Weights of a small GPT-style language model, trained from scratch on English Wikipedia.
Architecture: learned positions, no biases in attention or MLP.
MLP neurons of a small language model. Each row is named by its layer, matrix (gate and up: input weights; down: output weights) and neuron, and shows model dimensions 112-207. Each number is 50 + 15 x the weight over its row's rms, rounded and kept within 0 to 99. A neuron's up and down rows have the sign that makes its largest values positive.
After each neuron's rows, "fires in" lists the words (lower case) most often at its 100 highest values on Wikipedia text that the model never trained on.

L5.gate491:34 41 51 67 48 73 54 46 46 52 28 50 46 45 57 63 55 27 50 57 54 18 55 55 65 65 82 36 36 37 55 56 55 59 47 54 48 41 55 55 25 70 46 36 34 63 70 34 51 25 44 50 47 66 68 39 45 38 44 65 47 52 12 65 51 32 42 52 84 58 59 24 86 58 65 46 40 35 39 23 36 44 60 64 49 58 51 59 29 77 52 79 27 50 58 36
L5.up491:54 41 61 41 47 68 66 41 44 36 20 59 39 76 53 61 42 57 38 40 16 30 39 62 33 31 52 51 52 73 50 36 37 52 53 40 34 30 78 30 48 42 09 35 60 77 51 52 63 57 44 30 61 36 43 61 44 43 56 50 50 15 46 61 28 68 64 40 55 67 37 36 49 48 69 47 68 61 28 75 30 58 51 42 33 04 39 67 50 71 67 66 53 55 38 59
L5.down491:43 55 40 51 08 32 54 24 83 43 42 37 48 74 49 75 63 39 40 46 56 49 57 39 66 58 58 64 24 65 49 71 45 62 19 28 42 34 34 60 38 55 48 52 54 28 38 43 35 51 56 42 31 47 55 60 56 84 37 78 51 51 58 48 78 39 20 30 70 44 57 81 53 56 36 58 74 36 43 47 35 53 44 51 63 55 29 39 30 45 56 40 79 50 76 43
fires in: "during", "about", "at", "than", "due"

L2.gate854:77 53 58 36 41 59 62 36 69 40 42 53 63 44 69 47 59 60 41 51 34 47 61 55 45 44 81 35 56 59 43 51 63 52 46 50 49 24 53 32 54 64 52 35 66 30 62 38 49 48 56 25 44 42 37 56 70 39 31 66 59 62 62 22 38 55 55 51 48 66 53 00 65 58 24 54 64 48 46 49 30 50 58 36 51 78 53 24 28 81 44 56 58 29 44 34
L2.up854:51 44 44 41 47 50 36 22 59 52 35 38 49 55 32 79 46 49 60 38 65 37 48 33 21 50 57 29 53 38 51 62 54 14 50 45 50 33 52 42 51 36 40 56 57 31 65 42 44 56 48 46 65 35 52 53 57 38 52 70 40 55 58 82 55 50 62 28 35 52 75 55 72 60 61 37 66 63 66 27 51 63 42 31 43 40 44 69 72 34 38 38 52 47 39 73
L2.down854:24 51 64 24 27 40 54 56 73 54 40 35 64 36 32 63 65 51 38 60 65 53 41 55 59 52 66 74 37 63 53 64 68 77 26 50 64 38 70 58 36 63 49 50 79 28 78 35 21 69 36 37 39 48 32 86 61 24 68 78 66 50 66 22 67 44 44 40 45 25 38 34 73 50 29 74 78 45 57 45 55 69 68 45 41 54 47 62 43 55 62 44 60 61 34 65
fires in: "at", "took"

L5.gate769:77 73 67 36 48 34 46 62 43 18 41 40 14 38 51 69 34 57 52 53 53 18 55 73 78 63 68 66 58 26 34 64 59 46 30 42 61 47 34 51 42 73 53 17 59 59 66 45 55 42 32 65 51 29 43 43 45 60 46 41 45 55 77 75 65 47 49 43 65 57 57 64 43 39 53 24 91 48 56 44 47 37 25 44 28 58 47 51 16 66 39 60 44 54 31 41
L5.up769:65 67 42 57 64 33 22 75 43 40 53 43 36 47 41 73 27 35 46 66 34 81 61 50 44 38 45 50 65 30 70 42 36 63 62 51 46 52 42 46 51 57 37 34 60 53 80 43 51 73 62 46 47 55 42 37 48 60 45 55 58 33 22 65 71 57 34 70 47 39 54 51 71 53 45 80 69 43 59 45 38 66 45 64 65 55 57 62 46 11 61 72 45 47 37 46
L5.down769:44 52 73 62 44 64 61 67 52 41 44 57 40 55 60 42 40 44 42 19 58 54 20 44 41 48 14 75 75 49 41 58 61 52 62 37 79 51 47 52 57 58 79 51 63 24 37 39 50 42 61 81 60 65 76 64 45 52 41 36 42 42 73 40 46 75 54 64 54 53 71 36 45 44 63 77 44 28 54 43 27 53 39 37 54 54 34 61 23 60 41 61 44 56 66 56
fires in: "public", "private", "house", "wife", "children", "child"

L6.gate138:53 49 25 40 55 82 67 77 62 51 63 57 50 64 35 26 46 44 57 30 68 64 56 31 59 35 73 71 40 57 43 53 59 75 68 30 80 45 34 52 68 37 51 47 65 42 38 59 40 51 14 48 44 63 45 60 75 38 53 56 29 68 42 51 75 40 73 57 49 47 55 35 50 40 47 66 51 47 26 57 48 41 59 60 80 49 61 37 46 34 57 42 73 69 43 60
L6.up138:51 49 36 68 54 56 47 45 53 72 72 30 67 28 52 56 19 34 28 60 75 56 23 70 56 36 62 48 41 70 31 36 55 55 57 39 56 57 62 63 57 67 75 64 47 22 24 72 33 27 53 54 44 54 52 44 50 42 68 42 37 65 30 40 45 51 30 83 51 50 26 31 44 67 54 46 43 39 25 46 43 37 50 45 65 23 72 34 42 41 54 47 51 53 22 75
L6.down138:57 60 58 45 41 40 76 57 55 69 75 59 50 60 55 50 34 45 41 38 44 44 62 15 32 36 37 65 59 23 46 99 78 74 57 61 45 35 46 54 41 27 58 49 38 56 33 41 35 71 15 41 60 40 38 50 33 37 77 59 33 43 42 38 65 76 74 50 52 58 53 49 52 55 43 49 89 42 44 43 25 12 51 57 35 43 40 43 55 28 74 41 45 37 38 53
fires in: "north", "southern", "central", "western", "northern", "south"

L10.gate338:49 49 62 55 62 59 74 39 48 37 60 47 71 48 43 41 28 54 10 80 40 37 38 33 30 55 23 40 35 63 40 76 49 71 28 30 61 76 60 69 44 74 30 19 67 43 29 59 54 46 32 26 53 63 19 46 12 39 73 53 65 64 56 70 26 75 44 60 52 65 42 69 66 36 53 50 39 56 69 55 57 65 33 58 53 58 57 43 55 71 60 83 63 61 60 39
L10.up338:38 78 34 28 51 55 35 60 33 33 66 39 50 55 55 69 56 46 51 46 43 36 57 86 59 32 37 50 65 35 46 44 43 50 54 49 60 35 76 46 57 59 29 18 63 65 25 24 47 64 52 43 63 58 79 18 56 39 65 53 43 43 78 27 46 23 44 39 54 56 33 75 52 60 43 67 33 57 42 59 90 52 54 53 49 79 54 62 27 27 55 30 54 34 51 37
L10.down338:53 77 18 65 52 53 67 43 83 69 37 90 70 59 52 43 40 19 40 48 62 34 51 44 54 76 06 59 48 53 43 46 64 49 21 50 82 45 69 41 57 94 48 65 19 52 47 55 56 34 65 54 58 46 27 51 32 51 45 59 56 54 37 21 54 69 35 58 53 61 70 56 51 34 62 57 27 48 38 44 61 45 70 53 56 81 48 39 46 56 60 60 41 42 60 45
fires in: "to", "would", "not", "must", "could"

L2.gate747:47 50 45 68 48 34 38 61 55 42 28 62 71 49 29 47 51 38 56 51 35 70 48 48 83 51 58 30 50 70 18 62 53 43 30 63 32 47 37 43 48 61 61 73 57 22 52 59 63 36 83 49 60 57 54 83 41 36 58 54 68 58 41 69 33 24 40 43 44 37 38 47 58 38 69 32 52 70 86 62 16 54 29 56 35 55 36 59 41 55 37 69 72 18 28 54
L2.up747:38 28 28 30 67 54 72 48 52 30 31 67 67 57 15 38 44 53 59 67 52 55 48 67 66 35 60 63 54 47 37 54 51 50 57 46 34 57 54 69 44 60 53 78 24 57 46 24 56 81 75 43 52 40 56 63 87 42 40 62 46 58 53 27 41 23 46 35 35 38 69 50 33 43 54 27 45 60 48 56 48 57 34 50 60 68 61 64 49 75 47 27 50 27 45 53
L2.down747:57 67 53 70 44 58 68 52 56 64 23 55 86 48 46 67 21 39 41 39 62 73 44 64 37 42 57 18 31 59 48 62 56 68 44 49 54 51 48 34 57 58 65 53 49 38 47 55 34 21 47 45 57 26 21 55 65 50 71 40 99 67 34 49 66 44 73 65 30 24 40 47 33 49 46 54 48 37 88 33 48 77 48 40 54 48 56 38 60 77 25 45 70 37 61 55
fires in: "their", "x", "yes", "yates"

L6.gate176:34 44 45 65 63 50 38 59 47 66 44 46 49 36 45 59 31 52 46 52 44 49 32 47 87 38 63 42 58 49 44 56 63 82 65 28 44 61 49 58 63 64 44 35 48 33 54 85 52 54 45 46 54 27 48 69 77 51 50 65 55 57 73 51 39 59 62 29 73 59 62 40 69 39 49 43 46 15 52 54 35 44 82 65 41 27 48 66 45 98 80 53 63 47 61 34
L6.up176:46 63 62 49 48 39 34 35 65 52 63 51 34 55 30 39 34 53 82 21 24 53 70 37 36 45 37 58 78 29 43 29 70 59 59 42 66 45 63 38 33 18 56 76 52 12 46 62 82 42 56 51 73 41 50 69 70 25 39 38 50 60 41 53 48 48 48 36 62 59 63 44 62 32 56 31 46 57 66 21 40 73 53 50 77 81 46 50 52 39 27 35 60 48 45 31
L6.down176:45 42 48 59 65 52 49 44 40 55 63 60 48 44 55 41 63 64 45 46 57 53 57 32 29 40 44 61 55 60 57 37 43 51 45 28 35 82 43 69 53 55 50 64 74 47 35 70 69 60 44 39 68 44 75 20 41 38 51 55 35 54 22 54 33 50 36 50 28 47 75 31 70 71 27 67 58 67 97 62 75 76 44 59 40 51 34 47 36 37 57 22 46 40 16 81
fires in: "with", "throughout", "impact", "affairs", "affiliated"

L11.gate80:55 51 52 55 48 72 55 40 56 63 60 36 64 57 44 49 53 43 43 50 47 56 47 32 58 32 15 49 47 37 75 26 37 31 40 30 37 68 65 65 40 76 40 53 75 36 56 54 45 49 58 59 23 52 53 28 58 55 33 50 67 16 74 96 55 64 63 48 58 38 53 50 32 76 50 70 14 62 61 70 41 43 49 64 72 63 75 56 42 52 86 62 71 73 34 39
L11.up80:41 31 49 43 72 55 41 54 64 59 59 67 39 14 45 19 81 31 40 67 61 77 52 51 50 06 71 58 62 52 66 61 60 52 45 51 49 57 75 66 62 57 57 60 41 35 45 64 53 60 46 47 30 48 56 42 97 58 42 61 43 13 50 57 80 45 49 59 42 41 43 25 49 65 53 62 61 31 45 43 49 66 58 73 40 46 34 54 40 55 16 49 49 44 36 38
L11.down80:28 62 55 59 38 49 40 40 48 98 63 67 55 68 70 55 60 69 45 38 33 35 52 58 45 13 44 37 13 56 37 46 35 11 48 26 45 40 44 41 51 42 41 49 32 46 28 58 42 57 78 61 47 63 56 40 46 55 09 73 51 48 59 52 20 61 36 26 44 55 69 43 49 36 67 05 36 47 35 62 60 46 40 45 54 44 52 47 29 70 25 45 79 71 40 59
fires in: "was", "series"

L10.gate606:36 21 42 43 36 44 57 45 50 67 71 15 77 58 25 80 47 65 27 69 39 47 58 37 59 56 74 50 40 42 26 43 34 48 75 38 54 43 52 59 60 41 62 38 62 71 50 34 73 52 47 54 41 46 42 62 47 59 39 28 16 50 46 12 53 56 35 34 23 60 67 78 52 68 59 41 74 34 67 57 62 84 33 48 38 68 51 47 64 44 47 56 68 58 35 39
L10.up606:53 60 42 50 53 19 54 48 46 32 99 37 67 42 49 78 40 55 57 52 58 65 16 38 71 41 41 51 76 63 80 49 47 63 32 48 64 35 60 56 18 35 40 27 13 51 59 82 53 38 39 35 41 65 30 38 68 26 78 48 33 44 56 29 81 54 57 00 52 62 43 38 60 44 47 32 43 47 53 59 57 48 55 50 45 41 48 42 74 60 53 69 53 56 55 40
L10.down606:51 83 56 54 42 59 29 35 54 50 30 86 70 60 49 62 51 52 53 48 52 43 39 39 81 59 47 67 46 55 48 59 09 15 39 31 69 24 34 39 47 39 47 49 38 24 40 64 52 51 58 73 44 56 83 48 49 46 65 57 32 74 58 38 44 39 50 54 24 42 53 88 64 37 55 47 55 29 42 40 62 51 36 41 72 65 53 62 52 40 46 59 55 57 43 44
fires in: "on", "a", "after"

L2.gate829:68 28 58 63 75 51 46 62 70 37 55 60 53 55 32 62 58 43 32 65 50 51 67 66 38 40 48 53 52 48 44 35 33 44 63 65 45 56 45 78 49 68 57 39 63 61 33 54 19 79 58 35 49 33 64 64 72 29 40 52 42 47 45 29 49 55 44 40 48 49 59 55 78 30 68 26 60 49 31 60 77 50 39 25 42 45 44 55 45 31 34 44 83 28 52 34
L2.up829:52 30 62 62 73 56 46 65 43 44 69 36 44 42 37 78 28 60 35 70 55 56 71 38 31 37 34 95 57 43 51 40 31 66 68 61 46 40 55 68 34 56 41 43 65 68 26 60 32 63 65 65 68 47 65 42 58 68 37 68 49 64 54 61 37 75 14 63 32 57 49 63 67 33 29 27 69 39 56 51 74 56 60 23 73 30 45 48 51 49 37 48 67 41 61 30
L2.down829:31 30 49 48 92 44 46 24 52 68 40 42 27 40 44 55 45 57 53 45 34 41 32 60 65 31 40 62 58 69 50 37 39 38 56 64 56 44 57 65 56 52 51 55 32 70 80 53 28 42 55 44 64 45 55 33 56 74 37 36 64 81 74 63 44 45 35 57 52 45 47 34 36 49 58 28 28 38 38 42 68 59 41 34 24 38 37 59 58 58 44 35 33 49 45 63
fires in: "so", "given", "afonso", "also", "software", "co"

L3.gate236:50 65 44 32 54 54 29 63 40 64 49 66 81 54 40 46 53 38 59 57 30 51 55 49 40 39 79 34 64 61 63 38 34 35 36 40 33 10 65 36 56 57 41 48 51 35 58 18 30 68 20 51 22 54 27 38 66 41 51 70 51 47 70 66 58 69 67 42 49 57 36 50 64 30 59 29 27 81 53 42 44 43 46 56 58 50 40 25 38 65 41 51 64 29 53 49
L3.up236:37 22 49 42 45 54 31 54 48 32 78 46 49 61 53 68 64 57 49 57 24 38 46 36 45 57 68 31 24 73 58 35 58 61 35 31 57 27 32 45 35 60 70 57 33 76 35 18 59 57 49 32 46 44 44 41 94 61 59 64 50 54 67 39 50 49 64 59 60 70 56 30 47 45 64 47 48 67 44 63 66 52 45 43 33 44 43 39 26 44 34 65 46 69 82 21
L3.down236:39 44 26 14 57 30 56 43 57 63 36 65 56 49 43 64 63 39 41 57 48 53 54 26 32 63 76 59 53 99 45 69 51 43 52 61 50 59 53 44 43 53 23 64 60 52 44 42 17 68 44 54 39 49 59 21 58 68 57 42 55 26 60 30 36 58 56 36 33 54 28 64 77 68 63 47 47 29 27 55 50 35 33 69 59 74 27 42 34 58 65 54 64 75 34 53
fires in: "at"

L6.gate773:62 66 54 55 54 44 55 15 59 42 68 22 60 45 58 57 44 58 55 50 50 41 32 35 74 27 23 68 66 32 53 64 35 60 14 38 57 56 67 93 71 56 29 58 44 34 67 37 52 66 30 56 42 78 26 32 57 53 49 56 62 31 71 49 39 50 35 50 62 48 38 73 20 22 50 60 61 91 38 45 56 51 48 60 54 51 46 38 53 50 40 54 53 53 59 52
L6.up773:47 35 52 58 74 27 83 53 53 53 63 53 51 78 51 61 42 45 60 66 47 48 46 38 51 47 58 11 43 49 50 24 65 36 28 27 68 52 39 38 67 36 62 54 62 30 18 11 48 44 57 37 57 77 53 41 52 63 63 49 51 40 77 19 38 53 42 47 48 40 53 65 37 44 43 47 51 73 47 48 65 57 17 50 36 47 20 65 40 36 27 57 49 60 51 51
L6.down773:60 45 45 53 57 51 52 56 74 90 21 54 50 14 48 51 69 64 52 28 41 28 52 74 46 54 56 58 29 55 61 74 59 70 53 46 70 48 50 46 30 60 47 65 58 51 59 33 23 49 56 65 55 50 24 54 47 42 50 26 52 79 70 55 48 80 40 75 55 62 48 50 70 36 56 62 56 62 49 69 56 61 65 34 36 63 53 30 64 65 47 49 55 71 57 41
fires in: "to", "t", "not", "xiangfei"

L2.gate352:66 38 16 56 26 46 75 46 60 59 49 37 59 49 39 53 44 44 57 45 55 66 56 46 45 67 36 35 53 54 55 40 61 26 37 33 45 46 47 47 51 75 55 40 30 57 46 67 43 47 54 49 74 47 43 55 53 33 45 46 27 72 57 46 53 43 38 57 30 52 43 16 55 72 27 65 71 64 30 34 50 46 55 47 54 61 49 45 31 58 50 25 27 85 47 61
L2.up352:63 27 50 72 17 55 49 55 58 71 33 46 39 58 22 27 69 63 43 58 25 68 45 65 14 58 45 63 56 46 52 89 42 50 47 70 42 45 33 38 63 29 54 33 38 43 54 40 71 52 38 81 45 50 49 49 63 25 59 41 52 66 54 41 37 61 43 80 59 46 63 21 72 51 66 52 59 32 35 64 26 61 54 69 26 42 53 53 95 53 52 36 45 73 54 65
L2.down352:60 36 45 28 32 56 30 34 56 67 62 62 24 50 36 63 33 35 52 47 51 37 60 47 33 46 60 55 60 24 62 55 16 35 52 38 55 65 59 55 37 57 47 30 29 56 58 65 72 66 52 60 14 39 45 57 93 55 40 43 46 37 39 60 17 66 40 46 72 51 84 54 43 47 68 60 66 42 31 48 39 64 56 47 47 22 69 49 50 53 61 28 41 67 31 49
fires in: "in", "played", "contract", "guitar"

L10.gate727:68 41 33 62 46 54 65 46 51 46 44 49 56 62 28 77 42 62 43 64 61 42 49 70 51 77 73 79 59 74 33 39 49 60 76 47 34 57 42 53 61 59 34 39 62 26 40 31 33 75 46 57 68 64 23 82 23 54 67 67 54 39 16 64 59 51 33 22 54 35 62 64 65 39 73 57 77 60 47 51 36 54 53 55 39 69 55 50 62 80 42 40 47 61 52 48
L10.up727:57 49 28 25 32 65 20 59 32 31 48 33 55 51 54 64 41 56 23 55 70 52 72 35 46 61 48 35 54 60 37 55 17 24 35 47 56 60 75 44 33 73 31 28 22 35 43 28 51 54 40 35 88 57 55 71 57 53 46 65 23 55 63 47 55 24 25 43 80 66 68 43 51 60 62 57 43 32 69 56 50 44 23 70 80 79 46 52 44 56 67 69 60 76 53 46
L10.down727:23 38 18 65 45 51 51 46 51 49 44 60 69 62 59 63 38 61 38 31 71 50 36 67 30 43 53 62 40 66 26 40 65 38 48 45 42 67 30 56 56 55 28 52 36 14 61 66 52 64 73 36 08 29 70 46 30 85 57 47 48 50 49 32 45 47 64 38 45 84 35 65 59 52 46 46 29 51 39 73 72 72 33 42 62 47 59 42 27 40 49 78 31 57 43 61
fires in: "at", "on"

L3.gate2:43 45 52 56 57 30 41 40 53 60 59 45 59 56 55 69 42 52 38 87 46 53 78 28 55 53 51 53 47 23 44 65 29 52 39 53 36 46 41 42 48 69 44 27 63 53 76 39 56 51 51 56 41 56 45 63 57 43 54 56 41 39 62 57 67 61 67 73 40 57 60 38 75 56 40 45 66 67 53 42 44 49 70 39 35 50 68 50 23 56 40 83 52 48 37 37
L3.up2:61 41 34 32 45 50 75 03 83 60 71 59 47 50 43 73 55 63 25 63 22 40 44 51 39 52 57 45 43 25 33 57 43 67 64 64 67 62 37 51 41 56 55 54 59 42 81 37 53 52 76 57 72 45 77 73 44 43 30 72 45 46 87 62 53 54 78 46 62 23 41 62 83 45 50 38 62 40 46 64 25 29 75 52 42 54 58 29 56 69 47 46 60 43 41 61
L3.down2:48 44 25 43 56 42 80 38 66 65 54 65 35 88 50 50 42 52 47 35 44 69 47 36 60 65 99 39 40 56 64 51 34 60 72 63 45 54 55 08 50 48 49 68 65 80 30 48 37 19 40 27 77 31 49 44 23 62 40 42 55 52 44 42 59 33 35 37 89 51 41 40 66 52 65 38 63 55 32 78 49 28 33 37 51 47 64 36 51 51 57 65 41 55 64 85
fires in: "played", "took", "called", "as", "held", "due"

L3.gate324:34 53 50 65 45 20 44 64 76 41 33 57 73 58 69 48 41 36 47 79 49 63 49 65 21 23 31 58 42 55 40 50 63 79 66 64 47 54 55 63 59 60 36 50 65 56 54 31 33 51 15 52 59 40 55 40 42 56 51 63 70 64 23 58 78 57 55 19 47 58 49 38 40 84 54 58 37 73 28 28 43 52 57 28 35 31 50 59 00 76 62 15 31 65 59 48
L3.up324:46 32 73 21 50 47 58 31 63 71 46 77 30 33 70 33 38 47 68 59 70 45 42 66 76 38 64 52 55 63 57 63 75 38 64 39 53 19 58 68 58 30 78 43 41 85 41 51 34 51 32 48 43 43 44 43 71 37 56 64 22 60 50 52 37 77 40 67 43 65 44 32 64 71 50 46 22 20 56 43 51 42 51 56 62 41 48 49 33 45 58 43 50 58 46 69
L3.down324:48 45 62 33 66 52 55 61 70 66 34 64 66 34 63 25 42 37 30 42 48 76 36 37 34 76 70 55 48 47 72 58 46 20 62 65 40 29 69 61 51 54 37 68 70 37 53 40 73 80 21 12 52 55 50 57 63 20 67 59 43 44 61 53 45 50 38 51 55 73 44 24 46 56 64 57 53 57 18 34 11 43 54 29 52 44 33 65 31 31 53 19 53 54 37 47
fires in: "north", "south", "west", "portugal", "westone"

L10.gate76:56 24 78 47 50 48 82 81 64 40 58 66 47 43 48 49 59 47 41 30 60 51 76 52 48 46 62 53 58 52 93 45 68 58 54 44 70 59 32 68 50 71 72 58 44 32 41 46 51 46 57 37 55 48 97 36 19 55 40 39 49 40 27 29 19 60 45 53 62 81 38 48 51 44 15 45 50 46 60 56 72 23 32 50 77 28 71 43 33 45 49 65 59 14 73 63
L10.up76:62 18 38 56 33 43 51 18 39 58 35 44 51 48 39 33 58 45 51 20 46 64 35 53 48 58 74 64 41 50 29 24 75 48 50 60 50 34 56 46 34 84 72 23 52 53 61 47 27 40 67 66 62 71 54 54 46 26 45 54 52 52 52 72 62 57 46 28 56 39 62 70 56 59 30 57 79 33 46 53 92 45 70 20 50 57 27 39 51 22 48 36 44 38 37 73
L10.down76:74 51 52 64 62 37 23 45 53 52 49 33 38 60 44 41 34 51 39 54 54 60 54 42 48 17 59 25 43 59 38 27 60 55 64 53 43 46 70 24 49 57 38 67 60 32 31 51 73 39 55 41 66 52 18 42 45 44 35 67 46 78 36 56 51 48 32 54 34 55 41 63 48 46 55 55 46 53 28 56 36 86 55 45 58 61 45 53 54 35 42 54 57 65 66 38
fires in: "all", "both", "that", "either", "between"

L4.gate663:49 52 55 33 52 36 45 90 59 65 50 69 51 47 48 33 69 35 57 56 44 89 63 74 38 60 42 14 37 47 60 68 47 44 37 36 51 36 63 53 52 79 71 55 46 48 47 30 61 44 74 58 54 47 39 33 74 38 40 45 10 44 55 31 39 52 20 57 64 38 53 76 50 69 61 36 90 51 47 68 14 58 43 39 52 67 31 52 49 63 69 48 60 18 38 66
L4.up663:68 26 43 55 39 33 38 79 43 11 64 47 25 58 54 25 26 25 69 58 48 50 72 44 69 71 60 60 60 38 35 43 41 53 36 39 57 68 71 39 25 86 70 30 57 29 38 48 58 57 88 52 62 40 57 36 46 60 54 64 31 71 47 41 54 58 21 45 67 65 53 49 38 78 65 53 59 59 42 71 65 42 54 41 39 57 08 42 46 69 26 37 43 33 63 63
L4.down663:38 63 57 56 41 38 70 71 54 44 36 56 27 34 75 54 39 58 90 64 49 62 51 55 05 59 49 33 45 60 85 61 66 55 73 52 56 52 61 53 44 43 52 58 34 19 64 46 31 66 49 67 49 48 46 30 38 39 61 59 56 48 44 48 23 84 62 56 60 53 60 33 51 62 17 15 45 52 51 56 56 53 39 25 43 32 54 38 62 50 47 34 77 47 22 84
fires in: "between", "both", "two", "netherlands", "these"

L2.gate635:47 58 48 28 46 45 32 55 80 33 51 72 77 70 47 54 56 15 43 75 66 35 47 46 27 65 52 39 70 73 46 40 41 59 62 49 48 92 40 52 56 63 33 55 63 48 42 45 05 60 59 37 31 34 53 61 46 68 42 55 57 47 37 32 56 48 69 42 35 47 37 28 31 58 60 39 42 77 40 67 45 33 63 44 51 56 34 48 44 38 89 44 54 62 55 48
L2.up635:54 80 32 45 72 24 69 26 76 51 37 75 45 49 50 60 56 52 47 66 45 44 42 50 42 34 70 27 39 64 33 67 44 53 66 54 46 79 76 41 69 53 49 66 53 40 42 10 52 54 28 44 56 57 67 11 45 56 36 39 45 57 65 22 63 75 80 63 57 53 37 37 66 63 43 43 45 53 48 41 49 25 53 39 50 59 30 36 41 66 75 57 43 54 23 45
L2.down635:49 78 25 45 55 57 30 25 40 85 46 87 68 48 46 57 40 58 52 82 46 52 52 57 27 30 53 55 44 58 24 62 59 40 43 71 49 54 35 34 67 73 40 59 27 21 52 27 51 48 39 41 37 64 36 41 66 69 55 56 47 58 42 45 25 46 24 47 40 71 45 57 86 40 59 56 47 77 25 46 47 40 09 57 42 39 33 59 64 57 58 60 64 60 53 39
fires in: "under", "research", "west", "royal", "westone"

L4.gate744:70 33 50 79 45 62 67 63 64 63 68 20 60 51 22 36 52 36 33 27 58 36 47 64 46 38 49 75 49 63 50 52 42 44 69 46 45 54 54 46 55 55 68 59 56 83 42 66 49 69 52 43 69 47 44 66 36 40 39 35 38 27 44 64 48 32 31 55 47 51 56 31 56 68 53 50 44 58 56 49 75 61 30 44 58 65 54 39 53 60 73 27 35 47 27 67
L4.up744:35 34 39 43 73 61 20 35 39 73 41 18 55 41 48 52 66 88 53 34 45 52 37 67 56 25 22 43 54 48 65 42 34 57 55 57 63 54 55 36 47 50 74 69 40 45 28 69 61 73 38 48 63 47 21 30 76 60 84 54 39 43 49 64 43 61 52 49 37 29 33 69 40 41 49 30 71 74 83 37 30 40 62 51 62 52 50 53 51 51 51 49 62 34 48 64
L4.down744:60 55 67 68 27 57 32 82 48 27 73 58 56 61 36 73 62 46 36 37 45 20 78 61 29 45 67 57 57 71 37 65 38 40 20 38 53 67 41 63 53 47 23 50 31 29 32 56 44 25 69 34 49 58 66 45 63 47 48 67 49 32 61 44 25 50 33 67 67 54 67 39 51 44 62 64 42 56 14 61 72 96 45 25 39 63 37 43 80 65 37 39 43 29 40 29
fires in: "league", "institute", "party", "series", "institution", "film"

L2.gate480:64 45 27 20 46 51 38 44 83 51 71 54 60 31 41 68 52 41 57 52 33 66 53 70 56 54 69 66 68 46 46 52 57 52 33 36 75 58 48 57 71 51 54 39 50 56 29 38 53 54 24 36 29 52 52 59 65 60 26 31 50 97 33 38 55 27 50 47 32 59 52 50 47 50 24 52 61 11 63 00 39 42 62 63 52 77 71 68 43 66 49 64 52 43 62 59
L2.up480:50 51 46 54 52 52 62 36 40 58 60 61 54 64 51 78 71 14 41 33 42 40 35 35 60 54 43 48 67 34 57 44 69 51 53 29 47 54 70 46 39 55 38 77 64 55 69 50 44 47 57 50 46 53 37 12 62 46 62 59 69 50 52 40 35 42 54 31 28 48 51 54 41 50 44 83 78 60 54 42 37 29 51 35 28 69 51 51 42 71 45 75 35 38 37 42
L2.down480:55 52 61 47 44 40 62 70 39 85 39 67 66 55 57 57 57 21 52 33 49 37 40 17 56 56 54 32 53 39 35 41 54 59 32 43 58 23 84 50 55 42 54 68 58 53 63 59 45 59 23 71 50 43 21 31 42 26 43 66 72 72 54 40 59 52 61 63 30 53 61 51 49 70 25 64 37 35 35 72 48 37 57 37 36 65 69 57 40 49 37 74 25 37 41 76
fires in: "took", "included", "line", "served", "held", "continued"

L6.gate207:54 30 35 67 51 29 57 54 62 43 91 48 49 46 28 73 39 63 57 51 61 35 24 62 51 56 31 27 27 67 52 46 62 58 47 57 26 39 20 41 54 35 73 44 47 65 38 57 39 71 47 36 35 48 47 45 55 41 67 61 62 56 35 50 53 23 31 36 64 45 65 32 40 40 28 54 46 52 52 55 76 64 28 57 65 55 46 25 71 51 55 48 74 73 46 75
L6.up207:78 36 59 60 73 96 47 24 62 62 72 60 36 52 60 48 55 51 59 54 45 43 26 33 41 47 33 62 49 51 48 37 49 38 40 27 64 58 45 59 53 48 54 48 40 61 45 39 67 64 46 67 27 71 50 67 42 48 52 65 48 57 43 56 54 00 46 28 58 42 45 58 47 48 48 70 38 75 79 49 63 53 39 34 73 39 62 28 64 48 59 61 63 53 58 38
L6.down207:35 40 51 42 29 75 35 36 40 60 46 41 66 63 51 64 15 70 25 46 28 64 48 29 42 54 78 57 59 59 38 62 74 31 62 69 59 51 44 49 53 59 37 55 21 51 46 73 42 55 46 44 51 60 36 09 64 61 30 37 46 36 51 36 59 88 48 66 52 60 42 44 75 59 52 57 64 52 42 68 71 24 47 84 55 62 40 66 59 45 59 51 56 49 58 53
fires in: "of", "at", "told", "graduated"